config.toml
norm_place = "pre"
parallel_block = true
init_std_up = 0.0383
init_std_down = 0.0
optimizer = "muon_variant"
beta1 = 0.93
MLP neurons of a small language model. Each row is named by its layer, matrix (down: output weights) and neuron, and shows model dimensions 96-287. Each number is 500 + 40 x the weight over its row's rms, rounded and kept within 0 to 999. Numbers have three digits each.
Before each neuron's rows, "raises" lists the tokens whose logits its output raises most directly, leaving later layers aside.

raises: "idence", "ident", "oking", "essed", "ess"
L5.down261:501418552504548516542487513551500570533480540503558509439496511488512529474466530515611488442484479532529488556510497458501507485455506537488445495530457565453480566533498415533516474512484559493499476503525542481420497589419515490535502520577560581508467439578518456502478486514490544490536525496588511528533484449455534542474557487517506493511526582514469404532472532561478531500503497515493504484528596445495455494502479515524506489534520538543483538507475539534524534474477435491497459458414511556490543494534502487510507555468468462491498482506499517532417550385485514522

raises: "ability", "ably", "able", "ous", "ously"
L9.down1388:528522566563535443518493473442458498494485451489447481485532482497487476504529577465505496539472441413431554460555507434448541493557566461464495490436477515484573510518492441476498484515529428588511477486548499428457453471505491436515510504514499469452443536535453485488512518519423530539510564521537538525509528473527478495535492569461506585525538509559531529514520526509560454573478531504499503484484511504494496486546472585460538480579528544570448502506492598500552455512405571455518456527496457591521591460478512549497469547543518490544519495441447466485426488530531544510

raises: "ll", "gg", "ss", "urs", "ap"
L2.down185:525470358545522497484580472511443456534595547510485499476445507500482489448412487466527501503512483499478545464445590438515555561572499546508516451466532514510485526550465431452505512517468471526537567518561471428483472523521604582555524504558488464474530507492440527537544501489422477515539399497451575450487491556516503502496483521514571498448511487515479461462616521548468505504490515551425446523491497516500505451510450468442467544497529542517510412551550574541427482485456525489567438502555487528539491468498495525463537459518456506477516548537534453493554468487522510523

raises: "ited", "al", "ination", "ova", "able"
L9.down691:516513529530471586424410442518460514529433490526475531506429518503559478492459442463490520526485494498486563515491459477429462503463557468538462522511491583544517497504518417562537457548504444509523483479557455505496544473498438426534481540547451459564422486526528506515480506464467473476532536488522412603448551540518484463444544582502450508517497473478493514478479531540559530567525462558555533494540504515548447533509525499455479454480526505514522453469549489540476538508518481533456509558523517531510494476528522479548524486519515516447552506485571497482470479430443548478

raises: "omer", "ivity", "oms", "ionally", "ors"
L9.down404:501469569553483548622498449512493371562463472506476459504434465464500465498462490509557495518481476487451527481449517526446437504494467537420506480507510536503476443605500518553480472478567486512462549452461499433480529484439482506474469501530517442544454542495556539497485524445437559501519498437602497485448539460459565502502535484549526500561557432557468519519553456552578508540468492489520510539551556478555461527524503558541570515490492542486531467527452482407577470492506442399492447521494479443502502458544524443517529538445572548491548526521510511568518446488510507450

raises: " into", " by", " together", " onto", " themselves"
L9.down126:479463446505473518483471448497536500501564524509427504520413454521539507475511546469468524524528484526528523532515522533356540478459430517520524431555491474469489478422507470439497503440541496518453449426546438498537472442479477504502504448537419546550492496460518536515443524475574468465486462514540545552547521504490560494500527485450429524502446494447453454521532454483529492456526434475464483441505506577534548484555443384477495438514456507431493490469496532456533556461459464457480518547564509545505536510519459496469551604459514564434484480543450483492467482520491464485

raises: "ounter", "ivic", "rypt", "overed", "ount"
L9.down1030:466562452466518573586473551526452523465516525523525496469495464515578529576469532578473519465489476491597484534526541506468477516496507545477521529575441420508462481545504467556562504458411519493552550485560518607490485537460491557581466470517485535465457435464552518539565514539533549537429518499547534468508532427486521572509478479512508514522450505492485428507488514496518517503495440527508514583490453574476519457493441486459456544541518545561497417523454456493495490495504488403629513472540470502463491375527528513520492483434478476501542538452524471479511539494481491450

raises: "athi", "ika", " Bh", "apur", "amma"
L9.down1230:482490495525576481535538476526443522584569539409440507500474542517553462470515491540567574475535498507518443528496484453544466472495498508478563507460441547460471570523484476524464450540548509515513532526547593447484568503487558486560496513502515458491538460458458502480457503566485471425518535486506420492427466398470487460468473536485591518479419543568508501458458446483461532482515500463531517491448446520563487488541538486476517472537407549487449491458458502411445535562473493512531521488567389533432458528455529459511478497462542507527527526484555554491438533520512506472

raises: "ter", "ten", "stant", "cht", "mer"
L7.down1012:494532488468503505551541456513465510474476502622542503557520553517570400469489543517580488527541557496460562444554544517503441484533437569527582478496540535517514501500557585568524548548506496519563540457546431471492476471519500486481542523512480517427466533446516541452495504620553529477542529507511513533500448468472563552516518490508516517474457529484464493477532504516491426523512489492519587409502417455499523490549530493496479485450498568546400534491530417492477515457488506497451459489532476475465489457507421496513446503479514540542473452546518547487517524580432375533

raises: " visit", " reach", " have", " appear", " include"
L7.down681:514509467448484535450501473496477461511566569474562497537598547543504537457550472538538500502455521516512537516462557486548628469527531529444478508471486517406500503447549480588561441513466492454553520432521485465537542539480479531549516473454469447500455464561461447484526480504463482483466465483498440460451525417554435480545477515519446504578552468429537549461499584509550474494474457385502535562498525449508482535623483489491486466513519414537508490438482488440547510498487466516470497502533461540485499488519471508480476466471454487444542515455539501491498493426503490461